Weights of a small transformer language model.
Size: 15 layers, width 640, 10 heads of 64 (5 for keys and values), MLP 2560 SiLU, vocabulary 33273.
Architecture: rotary positions, untied embeddings, attention and MLP in parallel.
MLP neurons of a small language model. Each row is named by its layer, matrix (up: input weights) and neuron, and shows model dimensions 32-223. Each number is 128 + 24 x the weight over its row's rms, rounded and kept within 0 to 255. Numbers have three digits each.
Before each neuron's rows, "fires on" lists the tokens most often at its 100 highest values on Wikipedia text that the model never trained on. A number after a token or word is its count.

fires on: "h" 13, "ong" 8, " held" 8, "an" 8, "and" 8, " opened" 5
L3.up1964:127114120091096110135102122117103114115128124148124152164112140139123122120135154151115113112128126112112124138153102154098116102119149126135111116082139149166063132192101138167091093075183162112149155136117134150110119143114169133126114087197133180094165119167107095128169142116161150146160113148087108146165134115102130144179133155126125136145113110145106122086155154134123153149103116126139145130146127108157127124134136140110083166130165118114109141114094140136138160127120110153123127137145146119059120128144123100105130100150171082193113076092108143125083124103117109102

fires on: "dy" 22, " @" 12, "ules" 8, ";" 5, " roster" 4
L3.up1235:127168164167125107101145146117143111114176132154102141145090183145136169111152136087120127135116102139114148164141121127111117107121109139168151120155131158110130133115131120086196099124117112118142135122147098149142132142075110120139055126115154128177082116085116155142135134080137119142148110135130151146152092139167142117150110156154162139113109124144128152140176085126107105103110165153116102130159090108128131115103098117152142090095168134118156131174141143140138141115147150139164104095120098112120136137098115105104091124115087165157095112186128122128109139141116110113

fires on: "^{" 16, " The" 15, "=" 11, ":" 9, " This" 6, " of" 5
L3.up856:118123127117138134131104119141139101125163164166136119123079106138094184164124129166117119150136165106087140129131131156172145131133102133125101127172161164130115104162108105134135119117143150075140157151111096138111121120136112105164165140107149104134096118118125101152154120152114136123163116157148167114113092134100166155147127094101143139133144100128145181090139121111102162156110125136150106113147119084100133150109146058121126136141084099137123168096143125099124148112066148133103094142078131131092137171088093129096176100168125161170105124158077118159135102107130155143

fires on: "\n" 27, " done" 9, "Mon" 6, " in" 6, " found" 4, "Mer" 4
L3.up796:174103156155135150094112157168099150079152114128125139112128157134114122141140104079122117106139130118129108162132151119134101123145120156131130076145106169158157142142095102098096144129159082154114130064142126157117135142117154122108137131129164109124141143082137079082123139127131099153157114121150186129145093112130153110128124092100132146139087094157131140135148121104143137128133119136106110150162181089107081128140099162132139121100117154149092127138117117162116116131122114143140134152121175138132124125115127112137103103136111113135139113104127115128124089095102144136

fires on: "it" 23, "-" 10, " directed" 8, "il" 8, "ind" 4
L3.up44:144151160114145140113115146119161103143152111138112150175141145093100120111115105119122084142119124143137132146161128103152170138160167134122102132162109152133123110113078118134147143167154139132133102124132114165103162123110125131109127152132092091070095119103156117102083124125112133132119148143204133149140072126157095149119138122202131086116137129098109137194107146170114155106117145157111138105133150127109122109108088146131148084094153123140175112160142118106098130167158101094125115123113120160115099109135121138109148115134130152109116164145116101129122150130117148128

fires on: " I" 27, " 88" 8, " no" 7, "os" 7, "o" 7
L3.up181:119188145108131099083107082155100119122123115145158107168089148127148131151128156118088156090092111148130096103133144160149141117116110159128074079106141108076153138122115107113099130138146084125141105118107153140147093127140098123138123104151120134122150101113143120111090162149139114120113131129102161162108159134135160116109151130124101115144118147125113133123115146161116132113118156151081143119141132171112143119106139120171138140149201150108116108121152141114128169183129100076099081108157118142102112148133128106094150084131104136132090116151113118108125126133161132106

fires on: " " 21, "–" 17, "-" 14, " Gold" 10, " hold" 6, " be" 4
L3.up9:175129157099080117148123127158147125154099089123111144106119116123139118124138148141119164106119106181142144117182087157164111123142133159100119142128133152120115108095113151091152104145121113122161128142149152160165107153161137126139124130167114131137114139117141120100104089172115147117089150085145161161108095110132119103117135107122114104127124149129176175135145098128112057092084113135136117076142099103137103157141122107116122174111095154105136169140089158139091133171125121125150134159133126113125123120098127127099116188167086147111107141123133111092122128107150152133

fires on: " /" 53, " film" 12, ";" 8, ":" 5
L3.up1746:097149142175112145124117157146106136147133079145124141136123137120076125125111182131128140099108136140154189173139101121148118110136074121131146098111128128148116090145121116113118098128193127114159124170155121134146117129129139159130142107135142124140077123165111119132155136138132119103175106123158130151126138115077170117095162095164115100159139123098119118088118103122140132125142127134147170158137123150175146099110111126137130112135093141105170128122139110137135153145112156113140158124134154131094112116113140142115141131109122136073129106150126117143135076152127151114

fires on: " of" 20, "in" 8, " Har" 7, "iz" 6, "6" 6, " 7" 6
L3.up1552:148107106148102137130094154129116153154125101109110140107135154100125095094126151074110109114147102096144096127186158126099169118123084091119115130131092101147084104094144083129134117118120091116135138119112109115118116147134149140142103127143155118166172126133111143164082148142153157119116138102143152164145123129140159137092114158119156166142110076141156105105107138155149101145134128126147103172135093091124148141101154175106149134142144181141109154150139159149105161105080112120131138114166101148180124148089105123103144133096090140080075104144167145128162134073142133111

fires on: "." 39, "%" 9, " group" 4
L3.up1807:159176126116161132166121134140125125140125138129121135139105171134121122123129134124116129152109194104118140122165103136150115121137148082147149119147153128110095126115129123120085157088137126127142112100134124121139111148199154130117121139105116141132103131126137141146097108100123102112117127144130132152065158118158130137136141090094150091195138161143162148101111141146133135106154146150123110109132148128129113140176128127099147102140083113137121100086135155114108166121115112060126127127109114123079178131191198150103140107091108139132150100175135075147140096101097118133

fires on: "–" 24, " |" 22, "1" 9, " goals" 7, "0" 6, " goal" 6
L3.up1529:116157106091137080136154126126101173133110122157136150122095108120122132119106124116136098162163134105094124118104119179144158150098092125124139127160131099134122173170114134122128089106120088159150135094111132110086126195138132164106123134108130107168145141151105128085110151156087106122146098131108132119136121162133117101140101123122151092134105131160161141082124160117082164111114167109074120150133117129099150111130124145132120165146129150155125118108150160130089165138148135132131095112132131153145167127156144141067124106137086125127147148111152129071115154141132108116

fires on: "." 19, " of" 13, "het" 9, " November" 8, "y" 4
L3.up1702:092126109116117114142080135127149132120107130124131108156132108128110149100126103076152126089115122141138105132103121140170122146149110132171122065160120139133137128164138066105135091118097114117143115165087114144153133123146149116115141103114125143133156146158143106142098190100139120167123142111158133147158124158118138102150118132115155115163099120147135114134157147117108150141136127129138115100085101103113098149114120063140110172136145136113115103145108053118132120104127172157137131123144129151108134119134119099082110142101104142120139136143134108155140124120142155155

fires on: "g" 16, " G" 10, " K" 10, "ar" 7, "i" 6, "c" 5
L3.up2039:099136135132137085155150138106130117113127153180171107173088094171138100116145128096141156149139139159089126146128174115101087124185117125140055127102138118141124132165111146089100139095127148126155120139078119113164134116172118110156156127160093106084115140127118121123080111124128219158122151158121120082110141130142140149116074171137129113085136134137126088102163112132122121118129123121160138152098118110118111117144145119129118121105116156126139130138075116158115151150122111141149149127174111153157115128128158116173151162121119104158140136114137140111124164110105141129

fires on: "." 39, "up" 5, "er" 5, "on" 4, " up" 4, " line" 4
L3.up235:150167152056127129087125121098125192138125114118096165141121117077061122142135151139117119107143150136162109116171133098155148093122157113127109128114107129153101146132156143124091140122174178140111105116126113086131135122136152155118159124090179087117106105167115123097141119097120125129118132118115168099139195157134125109119125103148141107124078178138124134103090145125172145109131101145134128142133087076110112136136137129095140137146119143181118126135132136124131127142148135119128169121113132122161125117183134120152159103174139089143160165147142135150143083136136132117

fires on: " of" 40, "\n" 37, " them" 6, " by" 6
L3.up1733:119124132161129108145164134143102101097096108141128157133137173139153097198118120060099119104133146146143097118078154092154130137141077143125107146063129145057103137139143101127140165172130120093116119124134144112156149119135120158164173115154179120145127143103131139101107122117155116136125110085099084144121115118152158103186097119129166139084114099171157118113141114123116127138141122120141100146119110098106136133117075146147096132117140167120114115118147107165134118121133092156178109094137132147134129149148115110137151092133140097167153126129135114131115130090116117144

fires on: " 3" 25, "ie" 13, "3" 8, "ion" 7, "ge" 6
L3.up1366:140148156116118145110124134130106152104155117164148143133118148105157113141127103150158098114139142130098155097130152132127143132096126120198141113184119105142128110155118153120135098095119121118124165107147141117163144146145135151138131096144147132136131137161093182158160115152097119106112173151117140101160093115116137136087129135149143110159151116156148170102091155105105104143090159125142095094166104089130118154127135111140141148111117112115124107149105126126132143114107119138139119126128127130109152137161086135120148154115158115111097120123155124104088148153189150127

fires on: "." 38, "/" 20, "ign" 5
L3.up1631:121079122139121111143163142145137155144138126184119122135074078123134141148158136119136140078130102109142155123190120146110099139120143109096144114137120101152111159101180112116066158090117148156113129095139126148139070147150143185143143072139110148148171119159088135138170117162078111126103115139147127126131114165146180145138109133138135111153142098159142144139111138115138121157137095073101117125108105138099117158181166154165120092098111141082140135069110100117125120091127133132135112124142107149095106126130109161141127109126126129116060109121122137131179118128111106142

fires on: "s" 33, "as" 14, "es" 9, " submarines" 4
L3.up406:146111103129129144142107129153151108131164138142079140123117110135153096112123116170114178146120140153138118108132125108124138134123111133125154109143146166187150107088141133105138130096114151102145139130124137136148121137111129136155104171144166092115114133155121118127106115132090124122110102173132132129093161129142127123107089120136149116095163098153144131098119167107151118156133107171081123121100160143061179112091167101136127147126153093104154134153143085094119136112121131141135130081125130090095153126113149107153108118122122119100101105116183138149103131109109157138

fires on: " The" 51, " g" 10, "c" 6, " political" 6, "g" 6, " de" 4
L3.up204:084146137125119137105128123155113100094107137127073104107056130114118130197109126124167126141120153125066130121158156119128082118130146066137128109136164149142132143137085131064145116147132104143109116137111116152153141179077116078147135152123064081126144146125173160154101104099127167129143112161141158142106145151135149106163133127130135124104176147073131135108118100148106189077153134114119106099105125127173109122122118119073100158116081131125125155128134113108162131140143140132108100142117106139086118136162080109115160113124069124119119138142127075165124132176144167162

fires on: " Marj" 14, "/" 14, " (" 10, "b" 7, " /" 7
L3.up827:115125150124173154113129127111197157144164147134077159124143158141147119139166169163168129129105133103149115168116131111126103141127098096137109144127154095113122062083132139139088093133127127134131083091137154114140095148126144114135134120159121139124126129135147100120151131073124111134141152110124106096089118118101150151102128117126116107073131147091154145104128122138131148088146126091173150120119131141162085098109110119086147135129100127096137128105140133149123152136130112102169120129145135101106144123179116115124097159089145128122143175116125130159100116141119143103

fires on: "-" 17, " for" 16, " addition" 9, " contract" 6, " possible" 4
L3.up258:104127134154131139075116123110152086153158160108124089127106087111123118152119151148177128118145148109106114112147122159113108143127125112130150142185136137130146119109090117109139108139129114120146113106089089173165127126115145165095104134132105139169182093127140154133175108160136191142123126141132156137157127093169102135120122182169125110130096073112138168104146128157109114168112110115104096138157152105146163062121086124114152133140076112100127087113104087100134130135155157151125129150106134145121127124127095111067153149112137110148148098135108110166126168122129114154

fires on: " mi" 20, "+" 17, " 0" 10, " code" 6, ";" 6, " ft" 5
L3.up1864:130115129134135110176145140106129143127085107119091142145102105075107161115166189107126153126164151099111148124111108143159155124158138149116135107123162127090174146105158107128109113099134107130137099127144160109135139098157096168138116109102096105153140216104083126085100184113148149075127121108116147116135088119150131132122141075125130133161146130107140131112132122145118102095150108140153097128151117158135120114132141136129135140096149110122133142072139105146141141120126110100114157138113128151151132102141179158110121134127135143145134120168121120119168118122151134138

fires on: " to" 28, " –" 24, "–" 12, " 20" 5, "-" 4
L3.up2124:143088130134114139138117094123117166097109137153105122129132149111146149121127131098158147138150130130158168174132101155115168118122109078092100147126092134159144139132175113107126133113136118107180128131124113089161098090172106114154162114163100128179078149131150128127134162121113102095141137126116156109144123113159161088123146086054129100108126122159138130097115123108126132087095159142147123127121071137105143101137157124116106149111166167111137185157124088135108141130127113102117142139118111145112111076091156106116190160097150113137143161125131083147138116124185152170

fires on: "-" 42, "=" 10, " Sid" 6
L3.up1891:125122150133157112127107154128148136120154118121108157084122129114116126152089124132118100136125181127149131153135095129158138117104111147123145114161123151163147158155113105102120086112146096107135117129125118092111112139146129113138123135132124147127100142079149107100150143100083135122096098112126171142107081125158106118159195080153148110143139099097140112106128140092102131102117146102102146124170142111133067112118084104133158173164083215137177089103147156131137152106116133127111156147100089133104145132118152122087077087129116137122148146119117089173161126128107160117

fires on: "," 30, "est" 19, " Don" 8, " Position" 4
L3.up102:139132157125170100109076114093127132107152125185141159120140103101110149141137167119112101125161155117084104149115133176159107166164122100096142102133148170154130121128114102076141106097097094128143151147129100096099129107151141131119108130100144086121128132163114133130122146093113146127120115116130123120175151118121134113106116159100124136080061136112122127126110140121107134139150120140134123133144110117145084104176133154102109122128099152130086123166110137176093098138158132120125137148131140152127139163135106102117138119151093160079105159125107140123124118132123162165

fires on: " The" 36, " of" 24, " to" 9, " League" 7
L3.up2245:102128132147111132125092124137145116080134131128082136136121119114115143134125152110126193124150149096081144091151114174180139114114101163146146130182162091110126131134114130101125124115104149119143129119172112140133141124132089131106126121159088113142082116153115095101135089107140160158150149120121141121116137181111146085140123149163157138132179151122118141115145120150150134135137120145138157119140117128126095149151100097113143109120139121112154122112142143079106152157123128128124167103134111122149117124164129143084135110113139159106128165106083107145131155137102131131

fires on: " under" 22, " over" 13, "id" 9, " with" 7
L3.up2151:118104134142163111113105115112107095118134136102137128140100144132119079092104126158140144154129101136140121110123132118130086175124085139139077151103117149118158125143118112106124109143153106143129118157129127081110110092099087111151102135174147137123136109176146117164111124150140120122141178079157084105121113133133133088152095108148144117143146170146121114128124059133147140136112160124076125125174092135107121140156117139117136081152088123195128086093174160122170170146102110125131152101137117111136190132130114107141133106092149127114145137154114139134123131160150117065

fires on: " to" 14, " mi" 14, " in" 11, " a" 6, " assists" 5
L3.up1471:173186154134143104120109085136089127143170148120138149154128151113117147082119114105125119140137110135160101143127128162147078146078131116137089153127144117110133139095133121171093164093141124137156114098146112110150132136123077127102122123145132156119126148122133122103135174148165124145099123123112135106108147157101163142122139098133134112122122104084160131143126163159127128116130134142106124136128140144149092130158098148139153150084140102112161140144152140099096127139093128143131144144122171104115138105148110099134071138146155150093143132120142129095118166120135100101

fires on: " 0" 29, " against" 16, " 1" 10, " —;" 5
L3.up999:116088109150122098119139162126122102133130142167116149136097166123119087082136098119162156166106156141091131152110175087105100108118129138113104156169127131163110139112130153118143164120124121113150159146122137106097165191119100156131152112102112119141172134155142091141112145106148123079118140128131160168170113145131098139153134120151132154109150151109117116143092134112119146126113119147127128144182128120168105105087112106123126126149132104113112163114141124130159077140104138152118140187156116136104126155145132086141152160080144149102111140108146105094134167162101130145

fires on: "." 50, ":" 4, " national" 4, " later" 4
L3.up411:116127114110140140120166104160169138113123104141154149116144119134077093124117140131124125119118152162154144111131126101108088155132145171124132127108152127183078188128125113078142122111124139146122112130148095126153135106111124129169144160153122129133117156132118159094091103097099102108107153128149123154133126121135128120111156119133132135156124157137152124089104074113089116138134097091101108146123153144163099136158163181164096119107069151115135128121106143135125139145174108148150175138161141134143121152141130116149123138156116148070136152142112085138131160170123136128

fires on: " /" 33, " 0" 24, "0" 13, ";" 7
L3.up1232:118176159100088111130109138135173153168104135132142104127137094137156086093116163090124141086132139104186140095111095109139110170110098146086175106136124104138136119138185137096147115127124093107130099146140083191169079120136130151089095095083122095140139144154134149122125161132134142110107119151153130120140140111110149095089102123092131117117116108138099141134108117112068139160105145150129131149111085157113047123094125139119106127109143171136153116134124109134128149081156109119102132120142119134195149095082112124120098125109111137132138138106160112182181147120159106149

fires on: " for" 23, "=" 19, " Fort" 9, " by" 5, "urg" 4, "of" 4
L3.up2036:154133111086144122124149165119143167140129166114140120121172131102140136147133124103108115148153158143130145124156133093106114098080104123128137112067122112169162124136107113101128117106135109153096137129116124078101182145145112093080101146109177077130130150105146135094143094128118165122155160184087140174119120088123135165110137151153148134121110117122159116112084130155107124146150120148168090107097151110160109161103200139136110156117138074127110139180127088120112128089106144117102153135121089133163144127126108150103166139130134074122178125139124140117125120121122167134

fires on: " of" 22, ":" 21, "able" 8, " difficult" 5, "op" 4, "et" 4
L3.up140:120134167113116104181149128110118095128126108137093144088145094126137134143130156115092106137079108136159147123094112106147169085112123155188122138132124130166103126114097150112098123126139132145148186108114124115134139120124127138108137137114152133127132128130148101139138070077103134142146107139157183096156160121120116156120121106151116107121144132090137143123154135113103160126154149145130119117147146141112128127136103087154135093098099092107123161122139162168159119137144126142121142131149115122079150126124103180102153117123188139091115133128093117116155084163105076128

fires on: " The" 30, "od" 24, "\n" 6, " Of" 5, "ac" 4, "erv" 4
L3.up33:116130117121121143102133173117156084110162122136104106109122108137122122149107131114123127110095137131140114129110134151152159108141145123094179119129136106117127114143131118106158107141152108165108116105169154139161104138132170146150131171122150093149152148136139158159143133154105135144124139109135172125114142120118146106127089103118128105117133131125142124161107113130136126080155155138141191108156145106144104140128121107085100173114131116098130138122147118139103097113156149095096143105101114111136096121114113103107176173112121128119129183076120116119158144132135155134

fires on: "-" 41, "g" 10, "st" 7, "n" 5, "In" 4
L3.up833:151108107131137104112117158092139106133110100152125157116132126142114170146161107114137131135141129148120154168133145127098118153147132095136156147171124145133136120142122079083169091134171114126148112150159108092153127143115130163092143131136136052134122128146139131164098142127148157143147105117136109129092128176133152138134180120116143152132143136134128128150138135127104146114084106169097108126124172080080158089104114109104104159100083144170131123122088109126135126155132111138103099106102106163085115134109158148133135104138099135131116113148079136154146151112126137141

fires on: "===" 19, "en" 16, " Le" 9, " ===" 7, "ob" 5
L3.up2194:126143116187150149131067119155098080153143117134112174138147159117132125105145140126155128174162111120113151118126140121135138120177143118138098112119134135148133159114089108144138113162121118120115086123101084103101143114125097176127129126106104139097132127150095104132133152152128128144099109162102160149120098121101141099160146141132086121140133102141154124154069107104098104139124166140081134153144158106101120115148124173094140146124102118143097105157154134209108137172134119126163086141168138100112122142123117170135135133161117153090122081143123178099131110121156157124

fires on: "-" 83, " \"" 6
L3.up1119:132146069128125142134120169127154130157111106129100091141120111125149127133091121099137111115123170155162161182132141123100140138147126098169123117139108172162103150142095117106152117146150147158139134128133090096149142123123103119163124141172121111122099151098132054105091174117161108111121090091144119116136119131127166128135124116123103172148111124140138141091139134126144159110115145144127105139132102125110115110104118105094106169067110126084125093136153133110115160126122109085146106138136152154127149162122128099116181129103155131120159140141103127098106093087119136111

fires on: " by" 15, " in" 14, "ing" 12, " while" 10, "):" 8, "al" 7
L3.up1800:119090138128134146128111130144087146138135142120129131116144127145145130107121102140121125128129106118108101165187145153079174109133124120122144152122133128118111084124138124106139132155110122054120129122127083139113177106190130143137090166143143164098163129116118152097077123141164089150143161141126124120131080123109151139146137120120090117081116149140156127141108104139108142114133137091113114135115130117111139093097104121112113155129186093124128138107175101167171121116163085157095142147110146109153121088143170155101121090081156131141107169164148119117129131187104108113

fires on: " back" 14, " up" 12, "St" 7, "or" 6, " by" 6, " in" 6
L3.up2423:207119148133146148081116152144119100097121132149140117148152142161135151167113127108134113158109135098137115155134109081143126122130110105137099141138164106119152120140119132087116170124111118129142110159110122110144111145121115108140175149149139142093141144146132180104109142136139118131156112198119148138131125120127130080123097139068136109139108124137079134172099114164097125139143148131154147127162152125112175112139109141127132147099122169127156113172148132114124137132173154075152113142154131126163119110111102134107167116103131141124089118153111124130157137165102148114

fires on: " o" 17, " most" 15, " very" 8, "O" 7, "pro" 6
L3.up232:104114098153124138160063153129081087130132088148102129120128145134091116142118172092100100141171147090145116157132125106145162117107152130119118114145150112109107081150106109125139141132152125110102128163129147151184112166115107100144148132129155140166108120158123107101137129149106126135117102106132136131130106080103126148126113109108162129123118096101129115115147141134153105102131108150128103129143096101100115126141132128120127111127103166120121160110107115161119132193143098106138146166130100163121162112141148167108111125117115151146130141097083107090088097132159120080

fires on: " of" 17, " with" 10, " from" 9, " by" 8, " Synonyms" 5, "″" 5
L3.up766:134133132094147138089096120154124102157091112161141162147129168128160123090120158113150133146171157125096096143161130101120085112138144129136141158133072147129159138111096098185076129142137133060140132128114189110124081167142121166136129154162162126140066077127152138123119088090123141119099114115156115101085128114125132140121173139119116102101132140140145150126120157128102166127135109152123131117144133126155106085103119141127111135103142109124161152124143119160149099128147117101117104127151173143183150108154123165142144124070144084131155087144081150137149147098126148155

fires on: "\n" 49, "," 10, " Frederik" 8
L3.up761:112170157102122118082120128144145138125130164141140157103122177123118144127144086088148125130129130154110117116187156131122166116151122146142146146138127149160153086166105131090162169132117114137180150119131061083092127151117146115141134126105135100128109122087134090152135098103098148137133115128200130145159141119149134154142083140107158092168107164110101154109152094145117134161140112073107151128109163092164107149095121105156133108128080143104129095130132138138104140142165142133137082081111074083100145171139118138103125145126117135104145154119118126149103099077163104097

fires on: "," 64
L3.up307:161111144135125123143120139134128122163119135110109145129126146137080127123140126089122120091104111084121161125167145095097134146142155121094101108144099143128132119088093115119142121141099089095132197073142171171094102142139128150178148131117078100147139128147127142148117114160164110132120094121106134163120147115143173097131130110118156141151095108138134131180159104135174146127091154132127127111078095150161056146138157192153105135145078121153132140114125127139102176125108122094152129127150103141163139133075098084130147167125149134132127107169104128100131089116114130129

fires on: " of" 30, "." 10, " National" 8, "Professional" 7, "Personal" 7, "Career" 6
L3.up901:148161086111111136133125146131096165074148126159108114127122102148103137112166116171117155135126145122155175105117067151145116127113129161147099156102141120144151142124119120118082145079059094116099143138168116133133122114132120117137151147102145120108156121131122148137182094167104110166155125144130146109121129133131165111142130134116122128105123109129107101134140161111134103133137122106129085054082108143161092128108165145113117137120135122158127167146153122137156106113109126066111108135142128141143140121133142121149168093138132154094107113107150133143162156102116112186

fires on: " he" 20, " they" 12, "N" 10, "|" 8, " the" 6, " it" 4
L3.up2382:108130140131089152139108129169126165075113122125124182120123143120101138170132122137129154117131143154159107129094157118149121127182109113125127115152158135106119127117140172135130119114104155151093128134121074143126136132109149098097148149116130128129093122110103113138117157131142177150160110134145149136123132124170168133098140146159160163090113154141142096077072126097152103128153117139143149129166097118154125093134133059105073153132119138096080140136103176144161108116169114139124092131117148110081097124073103145124107126154126160144103089102116120137095140145151123154

fires on: ";" 39, " looking" 6, "ver" 4, "ef" 4
L3.up1089:137159148121099157124091129136111129118107108156124137110120118108156139116109124136077113121121134106141094119130146159120145145072106162120148154146170099133177099144155152121155147064129131134159153117149147154107119145130171118133099142114104132144124113099093097135147116163121176102137114111144101152121129128149105101109137167065099150148134115117157128109151123142149081109116104082124139134106113118126132116176154112117112146104111122131128109091156105114104130147172095144131137095104105125090113140149122135127148116142115181126149139149102134107108141150123115081

fires on: " A" 25, " The" 19, " An" 8, " All" 6, " Of" 4
L3.up2052:160138127088142104096108130135147125137138144145135139119058168120088165162092140116120139113141137143101144125120110146116108127130085104178110104139108186141132115126113074122156112092133159124109091133120103157142103156069114128117094159157144119160133128159147131084130121164117126127158145138110146121118128155165150165129116125113153098147137137085121151111142127119097104119109099116164150097166125113139121156111069093144107151138091144091130163133113145084121118186118151095145123128104136105082132130118117117132133138118121131117148172113118116206178147128108142179

fires on: " " 19, " the" 13, " he" 12, " they" 7, " she" 6, " \"" 6
L3.up1032:157172163141142149114111097142106138139049151118117138123097173113143147175113123052096144096093096124161118137119131118162123152121075142169143161141093133117118152154192141113096114140136117082140114156131086160159132095117131106122119131124130117090135114137156096119109128134135176131163137097116157153094108107109135118170102132109104078158144089124144099103126169136113102100124128152085214111131149166139149110124106153151120122115173104101109159140169145137146091146139122099138142154098123093074122134136105134129130111128122112147144119097113161099069140092150130141

fires on: ".\"" 21, "\"," 18, ",\"" 13, " Pres" 11, " officially" 4
L3.up1658:130099106141141109116130134118140097108112174138145107147131133119071108134119105135138114174143113139151134120150175156154153137151148125110116103126143166135102137132093107096145131118120154186130164172136150145098122114124121109140087132099110146125174113133134102145135147086106155121133078140171121094125127132153137118105150105121112120117110160125095083138109153081120156185124101103093162112108131147134151121100123111134130159106183124149161143113160080136147101155105114087100161130155136127160104159176117123156136153144070107115103131152141134157153104120124150142

fires on: " U" 45, " none" 9, " list" 8, " 0" 5, " some" 4
L3.up703:166122148124157110152124144145131130106113106127135125128136133110115134126137126174132099132101095114115093109121155083106130126132074109121101130164075138092101142152106137088107093116152124087148105158150141151117151147132145137147146116095141173128110164144176120076143136099142119115158142109130131128160161099140151113146121127124135114128133144106152158136129147112135126125167138100141104140161113114160126169103149140086110158198148121145109124132142103097127119151108172122148108123149151152113152141143161138116100096106123134137138157132139134125153145139146145111

fires on: " |" 48, "*" 5, "==" 5, " result" 4
L3.up2130:113091078141159133162151118094096123131114128132147105116116129083151112140156128152135104136112113145079136130119113099149097124117126141144139129166172126165069079158119140126066073125114149129143154135099150136142126129132103120144202140146102140131124101098129121078132140155126122107124135121137134198168140132125128147149120144123130080123120152111096137137106138075147160140174156096095109146112154115148099179119160126084125124101111127131107107093122117132111134123133122137122146135156172138146151126154097100150126136166152136077138146104188113182151145122176113173

fires on: " for" 20, ":" 13, " v" 12, " received" 9
L3.up1493:138096121115125164154109112138125089146093131095150142100142106121125121140083154120124101145133121099111144080204090121118138138101115127132150142138158158129136142141122103124123186191138098134121095116111068131090128144127133152136122162142169138121145099192144129100114117099093126137156142128139147121101165103161130136096103168135116123125111159130140150143184145134141118132143102157167115143125126121160143130145138163160111126113110120145148139136147126135135156141138116089108120106138161174117149127126104115131157139115132123143107129151127135094143116122103136107

fires on: " with" 19, " to" 14, " With" 5, "pr" 5, " According" 4, " Candidate" 4
L3.up1507:136147163092093132145148150135130134070149151113144103157089119158109123100147137167227106120132131155132098116138087126146109094104173131126131132094139126161147112140103148109115143093123145126120131083101130108137136101180133155119080080083133106160155129140121164142180140159146173108089110107145121146108121128104132084146148156134133126169126136153109141112114139132127126131163114106109066117094118133159103166155088116150075153117157106172134137154172127119116146115154119135081179144137069139145128151110173092125124118142133135142104102127142117070143137168139121154

fires on: "–" 19, "-" 18, " Met" 7, "ş" 6
L3.up2311:158108192153105154116078179126109113137134128067125156130159147177154144127120116136100104104126153114154144092101090144110120124112124126118138140093128066180125126166114158130123100120114146163130159116133146094121127135140117167140125118161135091124111154124131131094099147115075153085167136150110123146149114126142152138105141108156152108132090108107163128125117114116116146085123126138102126136145129137146110153158153134113107132097099171091130111172094097197136089155157158113138141198127123130097122137127125103103135188076129150132085143150085123110147141152135121103

fires on: "—" 12, " of" 12, " –" 9, " (" 9, "ch" 8
L3.up78:103112140119155132143133129108126086103106171123107083171145148081176137153090129170160147146096094134108121094155145141129093111140156147162099139130152114176095163118077135117148104116100166120105137111100140102142148128097133111098160102130169117102127112121173134138180097128131174149128108111137139133144117122160158181109148166127107115136092073183091145109098115138108097159106162134132143123185132129124142142100126144160092110172153102123153118122129110116155129101179134112117117103135134166107144140125123137074150122149108075124126103116135103090113132107176143114

fires on: " United" 41, " White" 7, " North" 5
L3.up691:115115082113129130110126147161124142122134118102113129135114138123107151121127167133144152136158171094120141079111148115108135125161102137127158112131143144127137098135103105133108161121103119142102135113104145167122103070093115115144137142084148179138172146075118102137118116140154119116148130131165178104136127155105156183165143104146108129097164106138094142122142141113108137112145122152153100144162120098173083117159138136126131135159153127066132137148126170115158096097172136137111127113131087085143142119136098138137154086145144127143131118123133138158138130124147129162

fires on: "N" 37, " 100" 5, "n" 5, " following" 5, " 10" 4
L3.up301:162092116117097167136127154144149132115151157149152117127120114111112140090141108124112154101113127142152182182107102148167172113141136104075153172105119121137150098148111129122177136142123137088112097142133136084158117177138100139111144129096111117141108130102114071150151123155144141123179139139162116142101098157129112089143138144122141105128115163174165114154119091127155147125113145132143132126137114083117074147156155137131117133140159132143182106137139104135138149118120124151148126121107137116109124121093120133096113129153116131134143139148148128067137141108146125125

fires on: " United" 45, " National" 15
L3.up480:127063127110147112112119140141144157140098126140113132132116117117099124137160110095151137130134122128156123135125119096121153118093137084134140163135133069158134154140100119125140152173095116158136124125123123135116149126111098129090147144123100147090081085094128146131120097107084079127110167147138114129121120148182172081111109097185098138151145106144174138146079124103123137097127107157125137136131117158151102117136110110135105153163096117126151149115113133091123110133115147137126086107161096086157144134139083162120092114113107090141146101139109134172113156117126133122

fires on: "/" 42, " or" 12, " not" 9, " but" 8, "\n" 6, " without" 5
L3.up965:121105091145120139117088172098177143113152146105130145112094110129127134115139160142128109152094169146127125105113173171144109159125180164170139123120148103134106126114118143145124115103138132142091157122154152121112103150139115108134104106149126108138182101100168147131173120161105145100104104095121113098131122119187148153154098162109138116132139131120135106140098179107148153143056191109161112153134140142139088071152136149151099133142107087114105128061108155112141103140116098128124178125144177103113153121119108132114121132093086067164070084138130149130120118107125144132